Weights of a small transformer language model.
Size: 6 heads of 64 (1 for keys and values), vocabulary 5277, 38M parameters.
Architecture: RMSNorm before each block, no biases in attention or MLP, untied embeddings, normalized queries and keys.
Training: 470M tokens, 7772 steps.
MLP neurons of a small language model. Each row is named by its layer, matrix (gate and up: input weights; down: output weights) and neuron, and shows model dimensions 144-271. Each number is 500 + 25 x the weight over its row's rms, rounded and kept within 0 to 999. Numbers have three digits each. A neuron's up and down rows have the sign that makes its largest values positive.
After each neuron's rows, "fires on" lists the tokens most often at its 100 highest values on Wikipedia text that the model never trained on.

L10.gate692:516476472513514526436517475496512510493475473485482466479469493507499546449507539523524521474491505486488519508467512466508495487498519525528541495466490471478541517499490546493504503510501546490554487503503503516501503526480474480497522507511503481514510507539516482500514549489511513518530477483516519482538527489459501513475495462522535523480501542451506472475518492473499528560500
L10.up692:513523503494547513472556509520541512500484497522510500504482492489489517478486494494517514519465551464489531503498545473518528497499517500486483456498524458502473525483492520502476475521503491539536473466524448520545512499474496511529489527532534473452488462529505496482491495511487499490493477510535492469524486531456477498482503499499534498494482543478549476488495470522503459512509
L10.down692:522469492519532516466512466497489554485462491516468522474494520476469513486491506516529520491504518499515478466493482488470509508485486524493522514491510497513516464518515505471489526518481531505550482486367542505500536520467532512517508533507506493505492462517523482542485497478527486468549418521508472482479500502504519497477481501523540516493492534505537515505495479540487508519503
fires on: "was ", "were ", ", "

L4.gate1365:507494474502470460520459516505511481484436477496541513467530495494469485577489519483555508459467494501510541448510541481487480460528493511518512524475527471499485508526527528476504509540486523481517513491487480438537496462517512507508468515478504531524523473508454515488489559508494530479518463463488428469466499525519508496508512520451495499485499535463479485506476470553535477468491
L4.up1365:506484470539478455500484500479491449496481509473510482468513467502520524544490498501509531495496465479503533522503498528430507452521494526464546491469501484508479548520518508487507497484518495493510491542466504481484454456502488536480491497458485523512567535543476510541509493490510519505538499444465489472421509521529511515495483501510475512462510490478485543481495507489473490492514
L4.down1365:472487513486520541528518493522506490527497523488471478498470511490465505451496510508526476526534533510506492517508495493509477529483502499494510513573475496506528505470483479511500490495453518537509505521520455518470529512524497526475517489489512482473483509475506522500538465511478451518477527558531501497502468490463481497524495462538569504484472462494499476543536503503514499501530
fires on: "er ", "ards ", "Home ", "ling ", "re "

L3.gate979:445485509446501531470492535502507543518472471531468528509474504509439516527490521510522471516538498526487510474499486504461536496531489487515466505488427502457499543524531470449518511492464499502504538498500508525489485532492517480484500507478489506456505505535481527475451505542492482506509471504487450499507470490504481506495481466484525499505493521509446483467531496524483492547484
L3.up979:499540487504495533508468465487553530502467482522509501507516508490473517482499525497491517518499517493485479528440457500528530475501531475535495513509540522468485473491510502483513487497508498507482516495505465516517542504542506492519491521516510500558486491484507490558548497508506459441523549485456521531487459497473523510513483544468497433502503463491498462473475526522474539538497
L3.down979:535506538516499477497477455475537507503480538485495476506483519472516492467515481502517505496497537459486512551501513475511463503512542473510530521467542466510480458513461513513492549531549554487524460478524462513504493507529504501493463521479479510522536517503492477497523511474534505489460514529469554493483527500493507497483545510515469520481510496516519499534492507479509498496555
fires on: "ing ", "an ", "ang ", "es ", "er ", "ers "

L3.gate1294:506508481513486512540484522548498493523504515530499540493507471510462533490496457477510501543481457483527494512481542477463474478474515455536518486549480533537490515504460502506496512541492494509504499470521502481500484472519486460483535533527486436492518504509504534506539500507480480535505495493509460514553478511510526507503507541491469480476489467474522504517544496460472470521459
L3.up1294:527499503441509477504476464475486527466534498539503496473476555509499500528472457541491516508505468535511520520503508488513502498516500495520483486489489467485519488528487548479472460499467529505534468466481542497506543505491503531518491504492509467523509523525523522511520510508445478472478482484520501470498509519500526507483470545519475461503498476515520555482507556476512512485481
L3.down1294:520504499483455502523480505537489508504532494535513520494489516471522510542486456492515540482483489508492486508505512480497524491497493500544438519503502492481504481506519519481495468514498528478514457461569507514479550473510514552494495503540497523516503522466513532548549511520493457484478479516489522472525516535499510503503474527544455510507496479496503544507530523488500510491500
fires on: "est", "out", "let", "success", "it", "import"

L10.gate613:520497486473532501531494504510525501490530540470484491543484469505481513479514457525519497515494504495496488535493529475504472508447510456515522494491501491490443539470524554533547471463500481498472483505519471522493511508527509486495498492562502470449480496530465537492479485522510494529467517492488568465477500506474490522520517517480521490498470484473526500474504426455532465487503
L10.up613:512527518508531543492447464530510535465525522466468484557519430506505533489493491543554530494490468526490485494496499461509506500482539462497506491507505528526490531518521527522503466523460513462479478473479555506492521474485500496466525506538495504494480530556474465459504487483490486555499563495499499493478464526503505502514521489503534482534444473492528529442495473526524465477486
L10.down613:506499495558512514500478456528507526496497495515485472502537494514529552524485523503505526486471499520475493468515477500483520527503471498468505483496513526535536478536489510483469494536467509507511496496396631485528508499505515509492532479507478515478487500498495488499525488484515493490495542474478506486473487518511511478456481495534534514529485493477482506470509507524485492504531
fires on: "that ", "\n", ". "

L8.gate274:501513492498471511493479519494498427544478489524479445534493497517502498482477488483509477483493444488524536504548510518478467524541551491485500500508469459482515510502488502502539480505456507518495516528523459488495475469530517540529452523473529529488515541506506528480484530527531506497517445499467503502530489498495509512466505468499459519481465509510503478480510465482499522500506
L8.up274:458500508471484498478527508515496472505510504518513489519497440531505494471537499500478468514515490517580531532546531543511443476484511522527531480488503500462490522507493494535542475513514524510500492516504455489505480480507484516507498517529475504493509519462520488500466497511491490486459519512533462491524519557476513498480522457459509513556524500433555487472540477464481508467494
L8.down274:511544502496474493503515502523508492497476459504517515491536498500518527473433496458550494478505510524537509486517504512498469507488493461527551485547478445482510517503505525482534430498498517531484506496483509521508480495499520533522509515524493521519531516501477523487519490504476514499490511528492461470492500472504505484464454502531491529538486519478511506498464506438534492503467
fires on: "air", "back", "Air", "Bill", "chair", "Back"

L10.gate574:513488480474494483530504484516540509509545494489479461535455521527496496494469510486489474517477533547504522480533483475494479478502492458482485464507503530519463507515443540498540517549457489479469518499515499454558546508544502494487536510486479502498427481509472507483504461513470461496493484475447525509505509514488550492538494515492521483543487512502498483469534492500506456486498
L10.up574:528503523484505506518505510497474494504477522502533488515537536523497523475501520505477464511487501522532508501503474514524504498535485503468463482469467513515505492454552471484498509482515527467493511513510524530516461510518543504534494501553443511470473457504474488517489511478511511516453504482477517453488497446471468494470542495513470512475506515500499513517534526414487492513496
L10.down574:489510495461486499521474496450539509541478520511514509501476523516505480509467495508511492459496511508516506507485510480505502524536551486513474473521510493481520507476486524512549498506498514508498504479413521451541497514480527543511531477489480505482479482480484520494513501486498452462521424509499489541501520511487525515530487474493500505531493413415477535513513576536509508471493
fires on: "\n\n", "==", "\n", "with ", ", "

L3.gate1484:513505528488512462538498477487521515517509474432496515485470516485464511571473510472510469463505530511494497526530493492502513496479522473516479483496501519513516533505460521501518512474487529504504493450494508474503529493532492480513517551484498518474527509524459459437456477538480497480518491498487515452546477543494479473476498530471517466524472484471496535516513503495494497524444
L3.up1484:537492485482504460482530537521446474531483506524545497468497521473487512502488494496521503520500516487487474539523507507523491510502472468473514455517481462494488498483472457513505473477492461533500510501523490507480460453497521558534492512481533570506497507508485481484495469472527525526476525503529468469518438529530513477525481510505503502490513513496532499518500492470489478450459
L3.down1484:509448493505502459460498490510495491490489509501539511480485467448477487520432536492540486484490475469518505497485474494475518482512454491501482468504491439486491504486520478487525509499537469519505491530479449452484482470493531501481519522495561531558499515511500531489526483462527561475418510517511486512510484546503507516508536484505482550489574488485487544503523525507531474481493
fires on: "au", "Au", "air", "test", "War", "military "

L10.gate161:502474501511532528548499487513535476542487535475514476502449530535520490530517471515514494539554453493505507527489517472521497526502492486502481502511506500426511528474536515494507478502514505480489524492513450509526537492482478501533507484541527481445522507522524509521488511507567520479493532519511509488511520491553488485493515466474503475536482487484485482504480504448507461516500
L10.up161:534488509496539553545511491462513491532482492491518461494478516511515522486503496528515509508524476521515479466531544523518509509454523571501494513495519548476507471559541499476514523523493486508479503483501502504516549479443480515489561534521546477505504509531503517481505495481511541457516545491559459486522512505516508486466435501488518470531481488500503504489444506503525469468481
L10.down161:499494516517530521488535497461463502499469497494506492464453509508526513456489489531483531506487491528508545473538478513490562468467512505488522483488498526484488485540507510470535525526494520511494505478490459493505511491442510509451534492506487429537518502507477468485539514473445522491538493473539465493476492520472509522485499513483513478487486525491507475547499521527514468468521
fires on: "| ", ":", "match ", "to ", "on "

L10.gate528:474534487451550504501518503503489511482537513466470506506473510493518508542494504497480497527561490492499487516491548483474509532510482496482472488494494502438464521405473512509498470484492541505499535468507468511522498507508465491497520527539518482416502478537536500502515541520489499548493480494494549512467534454496472551508514535482518511538463478469521529508499458462510470475463
L10.up528:534513476481556541518528505467485522455493509496506502477463483483523502533481471485518527498532478516476495510501548526509504533545472515486493477501497556474494485518507531523518495505461480506517497471476516517522519479443495462510492507496522486498500471525505484481543572503486522537542527508539443502494499509530448552504457517491495533514458510457543496501460493535530547496495
L10.down528:506513498493531530475497475460493521480466554507491514485507488499530517530475513495536527457518489513508486503489513529505525516496490511526511507509527518522527499531541519496497501507483508495528493506415536512551489506482518505473499490508505505515478492491495463482533476509537538496513516518566444505474521515534447478501456512497530524519492509488508480487476483547490538519529
fires on: "is ", "to ", "was ", "it ", "had "

L10.gate1170:506472494536519467489500508506475533477528538486462468482499518526527488491522483540519520502480512468452447480528507518493509507506502480511521447517544537533505516487506520512494485523520463537468483517497510494491479518516486520569520479534495536485459472516495497482502491475533519461484516532461456476471449507508505490498499498492505466491509469517509498497510514516519530470499
L10.up1170:512509490496472484471428494520478476469522527515510496510534498515558469535497473476540541545478497489485497476560491488480522508478476487506511493542509499519457518502505492508536510493525488479490503464531504552499528470481472524516486503522559515520488472494474494460496490510479475486486520510567494489476484541489460533484501438460522507557519524494561460494512548506463453465534
L10.down1170:500550481486457464507449493505525494510476531489506500499518507429491507502499530515515518502513481519475500510536524501497481464514500485529509524441469486485569475500485461478461506501520515449523511479472552465480474505530481498520496520494474470473503500494482524500531497514469494521495506503469501487481504515493481452498522494498501501486473516523531495484493545460464522500502
fires on: "199", "200", "201", "191", "- ", "."

L4.gate1062:467462533521518445528495504513518492498501508480485509474524522499476504506494504483463496471548473486467516471533498536458477511488472429507485480504550519506511550510493449487521502450544528481511514491506481477537477483481493474515494516479512523494505503508466467475498483505498476516511474513474493498516494509541518520503504511506515447505499527486516518462531499467481504451485
L4.up1062:493499469535538513502553501502503493528488516476560511509490463450513508493501545481522492506502498512511440498503472510473520539509468481474524464539490513491507486481502513493533502461513484471502488480486487479486483519552481492522533516570517496517474516471492471517478483480516515504447552556484481496504466529493525503474472472517525492510461457483453455506469458544490504567492
L4.down1062:564467505502482511481539506495497518506532504451517471491497481486485483480495526523483466517535479455494508527513461502480463479499483502451527508477498490485538481475504489515522501481545491494471477462518540454462506503503505533531513482528507486541518471503478485489439461473519529486446512542491502512483478540482496517491502466470530490508515475484485483534502470524498504513487
fires on: "au", "Au", "assist", "support ", "addi", "same "

L10.gate1171:488519526520500495518512476497514470485462531472500518492489506516503485508499483499547510525543496509496441519503520507503507524446473479507469524538455449500428460487518486533494517504484547510496490549530480435473486480524474531514496523520529491457534481527498511496440476479500511506513495543452500511515502487525459512502528469491532489498500481517502484500495502495513491517532
L10.up1171:494492503476503487510483532464527517502547457514466449528519514533547477510502477482504514526500514511477457506518470476497522502475517510534458497513515456492518482524456540471457519484487472498517509566531481522509536507481528529496485518456519480484517488505515499524518507487500496488526539483539451434528528489481509508504488488522481501511502480482487548532528565527538486480512
L10.down1171:511507459499488542499486508463488530478529420469482528482462517504507528453478490479499527524526486527489495528507504497467453488511505508514504501504501496519499486546524515513510497481480513480521482531516508495486521536454485496485495507522532509502469493527498521468493567505484527500498487476499498483461496516479464510513496493502529502503476434481454497511494512500516481511519
fires on: ", ", "\"", ":", "as ", "| "

L8.gate330:533497476471522468463509495490508523510524519455500513489478541469454534483471500471527495488527528480469518539460500490491531483473477465509539512467479476521515534461496497507500481498519528478490516481510506466476496498507500500539496476517488516479505509558479519490469482504535499491482526501505531476507540518550493503477547527513535498503512501557485486493528454466479521419498
L8.up330:512479514530508497503522482510502499495502529505457500484527489475501511501470497496513510485477501427456459488463507473503468485538494537465532529529473500517446481506546473507512497483509480481528510466506522497576493521486477502486492530521502529483499502528527515523463459508510493475488581442514515465541484516508513500508454505517516488417519467513522509514538467490465528517453
L8.down330:515470496567516532450486485529519484508485491482512496496538477461511510508507513485531487519497499477489455493476464504458501488518516486460515480548447502504464506497507480500513523481512524504526473461525454507543521499503516499489507530537497520551518492503496504517470500526496475474501511535484481519471512539516477512516496521477518488450513467474498549484498517513454499483512
fires on: "au", "Au", "ing ", "fle", "Mi"

L8.gate248:484509507510497491508476486476524484500589546469492514511486495471527492506495468508517483520483508524524488463515508464504470522439507467505494471536540512453482516484529533494496519542510506498500487505538452489508512507491470539493473452519505472484468518508487521489477512506509466508485499489480499511449501506494575484516567502452508485517510525501547497467498489476530508443511
L8.up248:515471485518490478502495497497525470534522505510535521518494473486554523521454490504502469469481495505516524494502454486493467460487509518511521496499479498491507488502522471539477463495456488495508490505513538473499489559511483493516498460527486494502477457550503510484506495508472462528506486497475509474506503475523499502530500513497454532474507507423570514486510512521477483494551
L8.down248:487497493500485522470472510488469479503480479450494501461535458480527461527469482470492469500484514538496539511502504486498517474529506519471495481501526466519523500475520527495473502467485471495540503473423517472499536566477509505453545499439469487492477525510557504515491463494498542492508507478496483494504491487497497489492482494452508501516490486477520514472450508504474486533526
fires on: "| ", "  ", "\n"

L3.gate93:504498498486506478504536549496545490527497484495497514499483527486481490517497506497447493511547469509449536487530516513510456509464494495511501460458488485527513492512521499500546512439499524509452533473524493532503474494520548460494508515522503506482508498464483525469462551510508507530464505519530529520531500483525501514509564482447503467537502525499522496550488510542489462464495
L3.up93:471503513497505494505508552505488468483520519496489533496497498505481486532471506499467469479553503477502528488482475481522525467467490478511468481499499490507477546480500479492460493517543480496521536470496539526509476475473525467491511511529441515494502492507481499462505473484494488496497499471474464540492478491485521482467536501493532508475470508496510470519511518493493488510460
L3.down93:511511496493494481502514552489485482518485512494510556514465474496530502477475512468442478520541487532502508479508497490509508485519515484488510467454506500556497516527460498473516514463533473506524523497625560521502489501486531486493542491519492494545499479503466468493483505515511491512500495491504497532501470524521496495493495487473531491477440539488486472507488527513443490503468
fires on: "author", "man", "par", "Par", "dev", "Shar"

L8.gate1297:502516504534479469477458497504496484501518499510500454468478531543477515467512495524458471486505523542507542487493494506464470535520489487486471500492536500465512475537464505474483533490478531498464517461512459481529457507505536506519462524501519481501477482485478513511492548514532533507517536473494466493518449510492441493449513511534511534538445487505508505468476523448459518468512
L8.up1297:552530507471493474472468487502463477445525508482469496514500522469522485503510480514479515494511541492516533462499465483517488495521511495530451456512509512459586492526490501496493477521509487475502521522525526464489445460496535495508509445487485493480523512492502486499503541500484568507475481513484499459500520477501529541486487516428521504477518493515523489504552508551482534495486
L8.down1297:465559515527504526504459520528478533493512503492517472541501512488553458537488521524519530502525484491467508476494483501495470481523497484484500497510495491489520470523530494522465481491489522456528512502452517520475463533501531459506495499509513443507498525489487497489511542534493500478439497514519514499513499462477514504550508485478524470509542535505511483494503523521497477479506
fires on: "th ", "0 ", "second ", "first ", "st "

L8.gate1442:487517497497483482477476502495504521523443488469464548500481518471502504543474507502496535475529488480514478489516533470500481506490511468471488511497460494506436515434475489466507483494525545547511461508494528525511476419566469501500478537499543508458480556518480476517498500528434462510503515501484492494532530502514513512526523539490474478455512496473499502486526479485484486513495
L8.up1442:499455495496493507519530515462484468526514531504521542486484520527496479495466518457516468462479486499450464489489468516503500500544493496502513512537510456529479528509499514488484463485521516502541505561492454483514483509520507487483490514523524529508461514522535487520514557495500494477491500505504450467554496542509492480525515493482512533516552478510496483493490534522564491512464
L8.down1442:483452466502454506471501508493500485530507480474485499478458493487451494513530518486532502462493509505493480513531483481492519487524530487491492494530513493504530495513468491498515508538513457509521494533461485464505460558520497474499516479531524484481498485523505515522506548523481517485528517496514489455496474500475474494491504533494510481490480534512490525493511522487475466533522
fires on: "of ", "trac", "electr", "Record", "led ", "music"

L8.gate1155:445453462467536566529490507499522510506523500498511511532502497486517482501524516484498486534507512539521487486465501495470510501482543496519451490491508488488470511452503562493475486526506475486453496509500490521509529536518481503495478431513516484494486543444516503513469502464503485518518530487473501522510490489455533519561529495527520504569503460492486482500509483520543510501525
L8.up1155:522490531520504510525460487461486505467462520475486547515526493488533519508513500503456534500526500484494523507491484534475469527512581507455537548503465500492499484519498495537478538498467488494458488518512537486468502519496468498495527497510500466495510502527526482533491507526484472511470500463473509476523504505507515520498505499511473552519479494469559498441475493489531538464540
L8.down1155:511472499466483515510460519499496468486530486500507492491541496477509499511495547484503437521517442495501475507498496507464474506506484509473504491524470517517508474516533514456498517502490484460511491474447509504458454498464517477476521507480504536540516484548492510459539495545505470461460510505528485504493509452522474504427523505495452528490519504486457510500486487456467516488504
fires on: "| ", "one ", "asked ", "ly ", "ing ", "- "

L4.gate708:531509521538521467480541509499533443518491474513488499519444513496494493523501514461502482500531514459521476469530522491486507520499522522445494513502495483450469508520505533460479512481529482458501495523487470538465457469492505533511493494505447523487535504486478485477513523521492510496484494442515476483502516520501508501461459531504471499482514523455520497501557471507511518503478
L4.up708:520495522508497435462524550493532470521512491522472491470447502489490513506503498474491499531521466478497519491504502496515508509496574513502489518527501454440480528514486539498486511476530503488481486518488441507489470495519489536525498481507458500478511530489491489482509520512502528497496491441519515510485507523532508504461452500475510489493497505458541500530527479470522496496488
L4.down708:513526497500489460469514535515525475527476489519507518510484510482511507501510490466540476505485498478507505488544533497518481513498516499460527496521492513466540504525504514494493485487487492487485533497527521527512481474482496511507509507533491534507487522478495475473507484533486489475495503432526486450508500502528508460478437532493489501505481504515516519528542483475503475522480
fires on: "back", "Back", "way", "Rail", "down", "ship"

L10.gate1033:468507508476456499497481501495530475468505533535501522525487499479466486510487491488499484532521495494452475540519448514520475516511506452486511454507486464474497520514506514511573452461497509491525520498536520482509466553535493505558491477545466557512493510457469521463482548529516528497515526489545518506525489499509491507499532477498485482502547477471505461522505547472476487496519
L10.up1033:489511506483500482484519520549515518486471486497519521471493494517512524474467512495548490481541484462501500503509481537487543520457512489491496505503496474496514505473509479503472489553505470466495514500498509513522477517496533519493536555469497494503493523493509509472490528531461474488536538501549478512465526452511541401499493557536525485479497489485481484484503461446522493468456
L10.down1033:489509491450492488511507531461550464475520535464535510443524543516505503484522512512482488478506455507483485477483529503539506486497506502523526513524501504486462453529494468487518503488498470478488551474524555479502534538484509517535540506478516522507490480421456505487454485485525486502542528560505489501503515480534520523528474491454486458496458482472476502465475486475470483482436
fires on: "of ", "Par", "sec", "at ", "par", "s "

L8.gate636:489515499518479493522484517517494496512528522507489478538466514497484460507477496549508481501521490524500545502502557473476526481533481494517490457492491488454489490508520517487519524469433480504502555470503480482494521485482499499540559479519488498478463476489477486486512535532490508485478500487518517518521525497474534551483473510505501529530505507452522505518499527500446500442511
L8.up636:474517459484485502493492509551483511513484492527498486475480508538508510472508505510482508496494529492555525522535533512455502483508546493504550497466491513495535489514509518511519484499534487484473497513489515493503446479500520486473500500445484489522498523502472505475514490473461534501476543512508499551511445488513494472464544525487495513482514493492540514530526504520491523533510
L8.down636:472522490505477491518479480552562524461524502519498486502530476540518506527504520486510512482457510518509490458558495505498486502486484487507487472492471529522525484514547478472510473479531498528472481470531521485485461514475505519516485482505524502533456489504484457544518518557500520485502529497503516509493457488562474519462530465520512474506543486496458485481493467527475514492522
fires on: "th ", "first ", "second ", "0 ", "9 ", "third "

L8.gate978:499520527524508505505482505471482493482497481514476497511482500516503515469459499519521456554471524492514487453514465506525520518520514524478486510534560568514504497491497493469449548485506519471509497476507527514518519471490499507531513469464471529480537522502519494468514437513468502489489488475521527492483484501522517534460499521519446462510497476562491481504500455501513488478447
L8.up978:486489511506481492532468493500523498497512469490514531520519467518495455514508471497498527485473510488514499491520517517520508505497463501492505492450513521499488477497476499515505516518479540494515497460480490498487506537521511505527496489490489474506513458504473496492538516517475481503467475498459469512501456487432517512519520483472500482494476488470507491506525478570529498538478
L8.down978:509532506504494480535476489482477542481443508471496519522493475544517514443507497498522524506488548510475527479535500506500557479499510524515474510519527505488527500528521503473496523530486514481531554502561513557503464525502493521504485471493484465502512485527513473500508494538480495475493491490453496466444560468504494487525499450496537454507465528515533466496536473531532528503518
fires on: "out", "Out", "ust ", "aps ", "9"

L10.gate1126:502506483497492524449493486496503525496475523490508498517475501508513517511531475494512536494499502485472540515418527530503499502533473535505486474446516480485478524526486508517493474492484520551533484489487542502504522498502504484555496508535532511514496486520521440458512559526536498509551468495537480469504541468464472519493430515506482551518492553496545462520521463530521517504505
L10.up1126:487480516450525503480511473500502525520508513486511539491432500480496522499501513524469503505490488507498516557524489487492489463524502503488444489509489487524472495483482460492534479499495486538533468456511503529491477449481516513541461479553513502468481512521495480487512515462497520531484476496506570546504519507489475523445482499500524510482455522494530527525506470470484481484527
L10.down1126:506539498493517539479472466459512560505464491530473492492509479487476535503518528511552544543506518471527471513472520488485523516504502520499513500506509491548511478510487508484476514530476508522514443521431518466513520474486516451504490474512515529484486468467522505470461493498527530482477468517541485511480509505576478500484464525504510529497518511523505487503521465538521550496502
fires on: "was ", "be ", "to ", "were "

L4.gate538:469496487469477519498509501481513523505494513497470523449513528467481518508540541488510467531508501530515479537513480515492534506505513491522467500534465494523453483507469483500538434491479489478518516500497533523474537519552531486490500526510506549498509493507514540500467472519446474487493505512493496481508488503462485457485499490493498503467484517520466500566566506487486484480473
L4.up538:504467459500526511521515471505523518493468508526521486487525562483483478509489535493543500513512496495475476512488472513467533499523512479540483471514477502465496494511496465481505454507494531492490519477477515521489504476523526492550504539502510526534451467510515527502487521533518469433496494486430527452527497539445471514500452483478511498503435523471479484515536488503458516541471
L4.down538:496498479544504485517481473496495511486529492497510492529477486486528493490525508526454522465477536499498543501500534460517460515474489530467514546499541488508556513511539506518512561549508493529486509501488465507509486466472480491517487499460497477485563531475481461489528513474516511492473532495492497533492518484493517523505518488487474560502540483484504505508445508525538458515543
fires on: "es ", "of ", "ang ", ": ", " ", "u "

L10.gate853:498502485463515458500476535534502453523496483492514505484504535497466482504485536464470478533563536488433512533532518495508511495514490475547470460522524459479490520478509460520451527493462493481546500512478503537472511500494504493521510514552511490492500502502493505448518490461531472526498510523502468514505524462520511468489457491466473487496504480505493534494516481490502458470479
L10.up853:516497482466482490504485488510530521485497510490494540491499508522582474475492500480500504506527512483506509511548509486502522480532494463480499504483460486481513496490473487511497468471506511488531487541488469536513514476471477486484485536542474491448503537487507513532543498505522533471551504484511509509531463497504457503528488529510479479506483484518495520476474511486487444493491
L10.down853:497512556551531500507532481459504491505502509453499495523526550500520549540494481490518515491535496495497447518513516487509546476490444470502568454503493485527541469532485520519488495520466501515515464474491518536467541490490471488475515526502471529445435494488477534450522486483508504506466485521496494477501522511514485495506481503470478519503499476481495477473500534501459515531465
fires on: "their ", "to ", "he ", "his ", "it ", "her "

L3.gate1191:523536531520493472485496492503494476528497507507550514486465493500495491485493491507553478527461484460519493526494548522500442516484508483466479523531474476512512532503490530499450523509482503484506488512503456565526513465515514537533485504498545501505530471551493464460527484508466501506467502504535470495505484517488460476483495505474523480532531536491513524512474479485474522499493
L3.up1191:504520501507503465491489489482527477522481479481545507496440451508499508494490477512512470534487450469524488509498502532508496488503520487503484447531536468482530534485493506481490525490430526489553510512527441553500513480523520501502500492497551543466511468535482462463523504535482454482462520491485474476505505475494454505461474485466463482521519516474500482509541491491453516481489
L3.down1191:521531490490486464486435503513500498508470473520562495512494479499529512511506486493566472508493474461542475492488520501524481468505504505465466465499514504507544532508486510488510516506462504471517523533543464541537530480501532521534487498523523549488521465513532444428531464563469465486475526495531458484482477478519452510485498510473500492507510517509492496548518519521509484528459
fires on: "over", "under", "out", "aster", "down", "Over"

L8.gate250:510554504492511474469488481523465476493509503550487483489501518476454483470502500477530473531482478481534431546548517573485492506543515509532475514503503469528517506502486513504458480528508514478480476500490471512502486484526485495512523512505464526484547528525503513479524465548508490481464526488497492501510451477486501510481458520482508472513496451526501485501535465485504471487433
L8.up250:540485538493532514453488543490510520509498527496492499497483499549501501504475490466537460504490518523513446493529494549523493468507562493515508535502499528500494557513557555544466515530475490482505442537491473520521487506484497492479502478488496477539491487479520475509493479539454523463489507499508552497500499465472519518466503507505491488490526494469524469476550492500523537547500
L8.down250:493518466516505460502493484521511481505480505526511498527527514534497530489463474481535485500498513495471453517528518541516504505504526461478496498503526501508498509523474519488455473536503493511492537523559500497490469469468511542512524484528457515515525538494526512506514487501491500479492488486495504475466494469468469482488494494507460493509470475530510465496501474503525519536505
fires on: "out", "Out", "back", "Back", "down"

L10.gate949:517531496470510515494532523499503478490494493472469484517454545502574509485509471535488511474479495496531476487512514495480532519496519484464516524515535477460442500485517445523468480501543498462471455523493523519501484516510488501543527487485451466486541536473518499503484487508520465507547502503489485489496538514504438519491499484493540499506497528474502519471510481491503460532480
L10.up949:541475477510519483507460508500488534527500553484450479499498507486510509489516504509499511533529467491486500516538501503525490511480479511483512485471498499502484529518517562472503517459494505575487502478470502519497518486486498520479491501490520467458474510568509467507492511513503544522502548510495489473502469499523505502540506478511474492462551445542467546478495494514506486473513
L10.down949:530497503489531485495467477512480500533496475476491490531518547525519517512463492560477508532540486435463467510532493496505488513481509498510522461452494502485469506532494546501438539486500500523476479526450514493493498462496473526479502522537539487492504560529493500478450533489538519476503482510550505474517503527506505521525489457474524516485491459486500525472488486512545475499521
fires on: "\"", ":", "“", "(", "ut ", "high "

L8.gate800:547512484449541508543488488497505499543474553486521479514478494511506488500531501499480520483487490499524541487519474483499462543507501467515450475499480493445467511510472497494478457534488532494448490487490500490492477500571472459517529500517506505461518498531489504541463499515480504563506495552494540475514517493466515519538470520488558454498531485448517512515500492471504506503473
L8.up800:496478520543502483521488504504502526488530482513534549490484513509495529549456505488522470526532513504466485498542505481472465535429479467485518503529510503535469476474536525471502478478480509494438470441520445510493513516496462496551490505515496513505470450483501506468551510505508447519478469518515502502512493477537510494527524497566484468477522501531514523502468488530481546500526
L8.down800:510488512502464468500501520482494483505505504525442500544490496484469528505482489510486507528471483497482497535451512485519445486472510501520511538502504498520493501492453491528442545506509479525467481500614466519519497516490471503513478477500519520492454486514512531483501483501492502510457504495506490522538522487491492480472527444508511539509510537515522524549502490486480510519518
fires on: ".", "197", "202", "198"

L10.gate92:511485563473512520519478523523540481537493531486472495563492453523500513483503492482522462471510504496519514473488511485526518501500506494491471512473521518503477478472516508471495533509494478513509518515508453530536500531483505490488495513518485489506520446461515532484468527515508514495517498531499474482525516548470438488502485462478500514523485510502531477503508504504469435553546
L10.up92:536530519536489516466503473480507531489454473544561471521495497503484471525532537568490521484497516494487511511458496464470485477519546493483538520480547489502528533531545512496545529503512511504529521484479483452492526491506545476471494485484518496471476476524519520506551535464527535509498524499526531449464496510539492507484470466497525466503499506511491493471504475499489503537535
L10.down92:520512509490521493499523488499551527545498480464532455473531501511489505481485552481521458466488501489544488461505534484486547523480518500540522461497491515498487518475533508476527539507529484486508495491575527501515519463475464547461489544507480456555479514490527510464483476507523487480515478518520484498513523487511525512460496485521528520493514530522520509474545494462521504506480
fires on: "of ", "were ", ", ", "was ", ": "

L8.gate568:505509499496537521515517483486510494499484516530502541498485478561495479508525503518503518527453500505510440471504513461536525558507505486477444489479462502513512467443539497469499503513519531527521487502522487510525499526518511534474477489529521491493511515480453477520429555505527536493505498594504466503515494517495511511572492484496512484467525487486498475524558503490489491518512
L8.up568:489518528499482508494494448500465483494508488552487493478486516469485504486477489490514453530489530526516517488525515475505539498523478451552454456519528505514503553493477510492500527507525512538467525496525467517540507495547490499500480465490481520494499500495491503519491532434477531492497554517489516462473488507530522520463489496522532447531533446497470505485501513487482485527480
L8.down568:533485519502497483485513472531454483485489531495491518492503479506489501498499480480528530531461483539505473484503520454541499511523506506494446442469508518523495438497530489453483509523523500499446521467529476491542502487488491560492489534559518505490476503497523469477500501506513550481506474527468488494482553544535562520535455452520531489479525512514471444512495538525477492528500
fires on: "of ", "tri", ": ", "former ", "are "